Part of a small language model's weights: 48.8M parameters, attention and MLP in parallel.
MLP neurons of a small language model. Each row is named by its layer, matrix (up: input weights; down: output weights) and neuron, and shows model dimensions 304-495. Each number is 128 + 32 x the weight over its row's rms, rounded and kept within 0 to 255. Numbers have three digits each.
After each neuron's rows, "fires before" lists the tokens most often just after its 100 highest values on Wikipedia text that the model never trained on. A number after a token or word is its count.

L7.up1315:180097102136120104119189118077186146110139116088137114115131079080106169128099143151093093104111087166116062152105141124134147102157157125123152120151148114141132103147083151113163075041145138119125133206111184055193100167127112128038150206108150114137100136150125129101104121129097143106169135096141060061120080117166142118148133117200082154096126184139099169097097105072073108109082110132148177162183122147153171146150109165074178105121078134082085132150108135134128151145124162134112124142125097127123128110115155115139071116133077159103101119097123115148161130085183127155
L7.down1315:100180126145120119115095160188148133144161165192109166147191122131145153103167178156178154154089113098154159105104084100131107149194091101140114087093142108179079088156039118095094137117127114099073134113125040140041123168129185177165129151147124122164134149114097174096137172211126116183091173114134118160138152139123175157137141149089137143144183114158154142075084069130152131147151121125110047072083105122127125085133115166145161160105147142136183136144150116133114095078142154131153142160164057117087105172157110152096116137134159127146128124103147122164086106069156149120
fires before: "tern" 18, ")" 17, " |" 7, "sh" 5, "|" 5, " Q" 5

L5.up458:120132106136156103107125140117106185109117105113080057089160111188157117115111087115095100125079129158150083119202079104160121084162163108118097085126204126142143079171199121115110135152081116125149167130198150114123170136131121080134124120106189109112065095100150170136115113169079178117121137201201066111141027112167143146124098118092128135106158113103146114140087068140060127133120072163151154137086147122215120153133174165135169158103172187162103108107214127196165122066089118143156160087112097130132113116160140131128178133148094163105128126096152135142158104109117132131
L5.down458:104110148088169160108068144172138105154149137122104148142089184113075144136146156110173122106151079143166144111084107137069144099121157122133182218150107063082110123102185117117179109129156072187107135143103135130116098157121177185167157150102117087202172151151127143129177129116092115158195087084152038141090205147133097113167137122105111067133107110112094161136104150126193173107146114149131023095158116115139118132104120115142169134097111094126157118182074101151157051176177116154107154139116139125063126122103123089106132139128216109142077095173134120128160131163139148176
fires before: " |" 45, ";" 10, " " 5, "16" 4, " Pld" 4

L5.up1365:090144091118132116082112104153115127166119204087133127125113108103120104197150133137102128154145147037094104149154107110156097132160160183148079071078092046152085153105131135153152105169120147125165098146151111186159095140131177113142136114129129128090109127160073081189123134131101086135147093096159138103087128142055152139084091105111166148111197186147174156128177146145146181146116135121118122141148121101177118119143159139192122157187160115226147137097109137134155103120139158147167091149108164168152146167204129159056144131103147160150124145089172145115163125111115165090
L5.down1365:125098178138103092116172154057105110113100095164125122117105145144145191102067115125070076144174119157154140098141115174105089137160148156107133184143137119102129164147121182082121153092139160178138107082147150117149137145151113165143163108167082146133212125102145145133124126111155099185119118145129120161080119109137096142196069145092143098198109070130101104151109153143156130114069144110070125171081063156079123127145132169116129141126108172019103071095082104103144096118116085094108163124128153127133089130127140141154173153138137113168153122123050092108144097129155138156
fires before: " " 59, "0" 8, " ." 8, " —" 4

L7.up1669:136152122131164125159100094128112119163148100140114113166098133040111129176158166090125120157151173147115088144109097117152082142135137074138107078128180156103092066110116117189081118180120181104095078138070152156096120145152109173141131115189184063123165126114106124076122139096072122117135126147156145109085108098117153158148149146129074180093130120133147154145096131101157086132150092107130141207115073146079138088107163146072077111110136099125119125098094116108139179083093103152121129141150142134132127138125110114120099054130075124039155103139155160161125065100092085192
L7.down1669:162129102076061121171166167125137123085120111174123167087112104134088115123139043100122137132069149110179192095089114068120137093125158180138196115113103141124144118134112137126179088069182126145149096106132123110166130109134121115104173142115122192147106089147153060168132164160143130172050175059102171161121121130121135152111134118129142134105132136127107138127091130128102176092119199122097116133126144120097065134120144127183136188098052074089162152136089105131056117130097122104116132196088098152135139079131097127109140139151110089123023137047131162115122159104150111165
fires before: " " 47, " —;" 8

L5.up1799:114077077195178100061161116138130094125147126126089128092106164083103114106152146114056080130194105143149083160110101108076138142128096183132120168076107108087149107103140129134158160117137143156078155179194100161079159175190117125133088107037109096100136102129155101137151095136132112120132095135148084159090098127155091160148134079096118110149113120151196142076108099166079171067132091138137184118123181127092088147123095143123130117078130141124135127160170138129188124136100147124159110062162147095139130120096152131147175116151081118118138115106180145174120128172123126161
L5.down1799:091150209061117165159110141182097138085097121096080092178147098189155146098109147174142093130128090131141110067124106114109122129201131090124156111140111117140079154181128155142167147127111113109109139143053121134092165128120223161142123184132129119171195158167118156122127142162070144110137196152059146136138128081151169117209138116122142089143097099081100128134129109138191133151161155176119096112160157123127144111148088141143163139126148141148075133092113077134081074129133100117117111197142137145123101097145141141060112191142089139110170160134083127152144134128086202179
fires before: ";" 35, " |" 24

L5.up593:203146129157106137126103121086163118184130166122055102127123119183142131115111155173114178118122129184093139172138115123187145153137172134091146161180085091111173084110126140182151110099110106128067138095113120149182125110129149112178159191166130136180162136118112151058128103120113123142142142159160156123050129099153100110119155124145143138171134169162123159143149097110121080103167130136109093171142095173147131138129104153144086085119181128140077122136142156134099082080166161130101125127179141110170100137138139169131122162109114115139130159171154161105134173130121065171
L5.down593:090190188117161104154115091106085125107133129113136181158142155089081115147138116141117085148155180143187156095129114124124129142116100081149171133073137148062092122142154121069150174119100090121206082089126160137120190103122132131122136145110146203172150118142123045097119145067097209144157140108121175139121091112076191085112128137072143118086115155089051082130125155121110176128120150122121155105183189163084110118162145153123144147075082108137119155159097068081093108170105088114117130106108107128119148128078123115107114158072076061128112171153148145115134050090109146093
fires before: " |" 38, ":" 15

L5.up1710:142112102138108097161119097069162167104107136098166124134099105105173140141120117145150155067092131099159086135120118127123128140131173204177133106091107126057200084110108122153155143149090118105117116133070159122133150116165188109120199114119135138109166174135199109158076085114078108167098127155102167132159159100082080138144113147075087148198157125095199165117117113123118113120077138130147171113099166087108113140102176113139131101158153166095080069165095177068131157117095126103142145150087133167118149137157129152109125119119115089136090105146145084108148132115134138181
L5.down1710:152103117133135141110115124099136141136131126169092137107106122164172137140112063115150127104068185149152144165125126161113133107123166146127109101112128155075164119098073160124135113127130109112138071098130158140095130135081151065165193102169133128126107120135229125130087147178177157083126120089153156170236132144073124096158128129103146157137152120094162138099146101114110103104076093129131174168136155090131158146121114066118147118131146117115152112068084187157167137128094140114104151136116128117139137146146116094121112107135193105117177108125092119105146130166163112155
fires before: "==" 22, "===" 14, "The" 11, "In" 6

L5.up1448:133131131125106114144169068108102101092118174108123121141158148114188087042066122155151111176079155127094132121132139190188100120161142093091146148152107154153165106139123125070166070132077116117144155131137156180118127160127144115096114101117175117096114107164163134108133148097124094184064161129114139128072071058169133136140102170096078109107125123143136073134134140149139140160128183084094157072155063094148123107152178090150079160110135088158106135123125157182199174112188069112118168169147129152106151166138074167152121249154117166138132056168146139094136104089111132092
L5.down1448:112107071101119103195123156242140136101130114179147095076125172107118161068090119121158140092100149162160096131116148136118179217112132109067062123117172101101134137124159142178154060152092152152158148096096174114109160142140111176143119081102234125200172154153161099185160117130071059051155156164131158185175123172147129099116081166148130112126149134103155108113112035145133128075096155131115135129117165146146143158165140127085182119132170179115088081169146137133066155155144170084150132132112156127132122145122105147125113129101085102152159150108101109127046160136119125106
fires before: "." 45, " |" 8, "\n" 5, " " 4

L5.up1020:126105121074130110136122138153144194130142146104102134128115132145113122140163096124134122116095098065125124060142123091169100123158151193124146116088139064140150098069126201093141123164060077111142084084128161124175110113114128082104145134128152105206133116180139160082149028109183206115066143137098122133156135144083173135163104105132116145123162140121122160103182087075150079093134174070191137163147157127122164153091182040133115144174137120166171099141148109103147185102067129176126125171056107091105212135157117129096093114104090103152143146106143154173170169134093140143
L5.down1020:118153125145117123090149163077134156117123140123153111091111171147076139147132126192175190116161195123203144129133149126139164162123138122141151118102120179113163144132099139154126146134097145156119093105101188144193104099187147146150172056121163130167091110127141162126095165093103120143110152142163186147255132114067107098100099113143141146164123092133138138098168049155092153143118077149172109127117109169079145117147122160142139098093143144093102131117069062168168162137178146126127168135145149142187138165191144141128136155094096138121120141165099132157145132147207071178
fires before: "|" 18, "===" 17, "==" 13, "-" 12, "The" 5

L5.up137:126128104169115096143089104126210145147165087092110124122164071094133153109083152074141170074080142100127125143150124143128094070113145119128102100146154134073166058122138132139130079098092096124102103117083107144195193145076046147085133088152150150100081126122162124105058174108148150009099126114149126095133066138100127084063132208150102140101162092100143103110189139095116112194099167095144081067081078166130148092141154145125169149118102162096127091116146114135067122116195123170110091139160111144140133198131154119150126131123109098094131103117141147090126051114094104110
L5.down137:133124179125138145103105096132161134099154132088130134123167165208181099169109101158070140125136116115067170107169106118172176123138165121041073175105106143150060104151106132110172169093153151146141140110143193076144164123126151131102119160143163157193164152159127089167160107161135162130175136193136133160090133102131157148178084074148111105146100114131119121128073106149158154125210126099130201184145178083102116113143085173142084096135166087161125171092117095171191140113076143113158139137151114125064105138140181197112157165108129124188132088131162115080173139158110114144
fires before: " " 52, " |" 6, " vocals" 4

L5.up1770:152100113124073145099114153087080124111110167129096102081102107096127133099100170167116114094144083176080074108197150120111111157189159195126136122088130134145144127155115157131140183078169115149157101134067158169118095141101130104152167156143144122135136144141172116177132096130164153181100080171169130160147126136159106105164136092150045124142126119091082103121159063090134081081154144087117144121114146096092125084158175128081134125115100153178095127098159134037208145120180208176103081168175124086077108114144100136142115142110084117114112137140155165120179103134077161087
L5.down1770:111125145156088116104082145146160171120135120097102147160135094213175127140092151083093109140133128127104136081097159154094059055111143082165162155194094117131131096088128136073113129084135162136094158098125177125135170166102156133125152065130099163169098122135122156154130123112171108148117120079119127140107113121087120157136183134073169150133112151170200097173128180135092183159150091185036108138123155143179142163147144153120201172121121128090096107155132076151095123133104089100108147104123120161060178129169150158094110141108168169069138138093117159175069069120167126148
fires before: " |" 34, ";" 19, "," 13, ")" 4, "." 4

L7.up6:159057102191084067094120117039165137054148089108101119115104140123089166148120098220184197136131113151114134135133116126100161132179137164155088177096125156074134064125124133126114096138099153119122099098154136107123095113188051118138106099154161171118109107151102085142144145099118117108075118151131158109085169150102098133106129163109161167125128153112127128144162097062068130125106140076085158143117173086143107104125160093146105105119131167110149117123093113144133172074094110066079179125000133070143109124128131124136073182109069135120096140117113141146151140136132152143
L7.down6:210111221131146144123135042158139118127115174206127142113121105128154105153083081092084142132108160075142131090120065152104176178177090099143167064127116134140122133121138101114139109081164177155140155120094137177051073091134169163160168176170116133144146132098154143124163135147149154129145117194138132097129114154087085163133144149091024134115101122127135094101091122114146150136200148194110107168167116146088182100190070099151115143146129123168144139124159136126121140172121129182107127129221137135110142104101095159157176110133196160159200086100120108099112144117132154155
fires before: " " 27, " |" 25, ".m" 7, ")" 4, "me" 4

L5.up1359:181187156151126154100127135141172155166152133099116126144140096127107100108096120142118151186125093116159128171093107127133155118109065086139081181110152105109132095155103140139141090144169114192139164137116084112117198118146113127100092113141132107156149071110182150131147158176020157116193115076144108133060152128167140154128113086048103121012157114153078146123095105100099167127097158129077086120105126121149085125139089083155175113070156108119156106115124123170079173168073181097153112148093106145118157109157090128115168155145140195153135113142156167138102127128085129134
L5.down1359:216110100121171138124123114116107153080145089108124152167148161065125118116176112129167171168064140082124074136107052162186138149158160116156111165105132154147149160088143090183179124116128159127114115201158105110172124075114142108164131159092151133064115108134149064047124125086148032138102146166143140110118107131125086157143077120034169159102139179129141143196159131131100070118153122111170035133107123184123181149131068151159133112144123145156161105166108078144142136133181161100144140120154079120174122190126124109172117109078139129137164162133191121153132072082074073105
fires before: " |" 23, " |\n" 21, ";" 18, "–" 6, "\n" 5

L5.up1377:104187102074097093119172102138123090115192147145147091171111158152111147134146134171043096124122101114101137128189146138116161147050148103098199110162111082098165100141160093097137136096174113199136174059179141135173146067118136138078142205127175095159086165149161132032113105161145179166118082113107123143146168161149154185133136126091127194100184080126162091118088113094108165132169031126134128152213162107128100121164094128127125131107074104175139144139112140108118077131102159170083104106092101133055183135135133142129116131154174122132143135129072120187079139099103042086
L5.down1377:115075178144091200082121187072125132084056097081129154146133167137133128163127108119183142135108136135133158103125174151165096109148123120128130170142144167091133088137123136202141135102101129096188091131078124125153207140178100173172086113112086103148133066122102129084138093097061135127098110094149153162149163136126100135105132113203096125170160099106107139159161189144082086149112144148113145071115120108105124096106167162138132066156132104124104127133198148126098119151132149096174156098158135130144104180184161081088155133175150145133095183121140147109178114045147154124
fires before: " |" 30, ";" 10, "'," 8, "," 5, "'\n" 4

L5.up1958:177161069091160133058158146116142179149081162126160141106065165143180086092185149195137094155143132151094116167102133076101139108156096098075119112165124122060138160131089124100144141085158090160081091133121127083235166115119127183052138187083176113136123124142097130067109121154112153202103139126109094124156150086120165191114131144088151145121161080107106163064114099150085064125074082078108074135174086134171148128129132139144201137102095142165135156148150144135166047122112181181125151114131108126082121159134142090148081140170156121120115123144142136141133122130137054053
L5.down1958:124151127105125180095125126118153142081154121114137129169134139096155135124164183146118115126111149086143130128173180157131151150131092124135159145094167131063123116167158172158185134102118164098169105160116146113114112164137096102179128164116127081143111174149118098111107092159081142219126129117080085182120140101122124133147133075122147077217147103103118130129113194135118117126132188149060156147147098123141109138163205092125094139134134139120149102119129088141138143167077181143045100077130168087102120118125126165135137150181149086189122090094127143169099109146093094114
fires before: " |" 37, ";" 11, " |\n" 6, "4" 5, "1" 4, "." 4

L5.up584:103161160124080124106069152148121122114238110135159061153154132076123163155157120155088104109153121099127148138122107121116094085132176098185127138185116109145105094134091238124100154146064097180099153152204105130190089152109131132154063143133158120153175114163104109108157176108106113065196079085102122101096134165150167071101173173083150074073142055121119139160180195085112135093123170111153122112179125101110137139139114069106119184153126167152159167117119152053150122092158107091138130148066134170121142129154110105110164109137116166156214107089180131120157094126126112107
L5.down584:132151161093140107116086090068127093145072135089161160148089111199153073190032134135163134036146107149172081151131144172143067123095166136100144138113159106141111162147145157109149106116186124164101087123096143119105141094152158168132155135129098145144099117135102130147143111147154184120078145092124148149119114097072162174120121156080108128163109133075142114125135106134166175118202131167041116126111118123138105089158105144130110067075124136103096129190195108140171162131112113145105147121149138141146147156235132161117106155143156129140097113083117118131184197110127151198
fires before: " " 50, " |" 9

L5.up1169:127127106139137098160124062144124170108131122104177114118114133115111126147155128123116122095107108112119132122126133114124085151154171119123109099116136135082213177086115158121179079085089081103127104064089176133141108116152100110062161078153127134118124072116173116075133101104103151104084122124117160080113141139113125100121108187103107119115156124123176094116124107102184161078134100097219111097132180152157126109090141084167117139140111158103090123172128117161177157131128125121151169100152081090099137162161148148084108106112156111156117117104162063064153142124163097158
L5.down1169:095100124112114113135092124142137167135143131181112136133114180169132172171119085087117189114111119143083153137093107153142118126126138124116083124089113149109218110161105134108161068120110118133123107067069180153151149091157107044089140083153074153128142140099122126109112154130115119154117161186116175200186176138124108073154129106076090133138151111066118150090141110101136113105104143075221170185082171108113106139129138146080167146215133125079109141089157114086128144141091160133133151145166094073103121120169178183070173101095149152157116071145121113142102157100167103180
fires before: "-" 49, " |\n" 6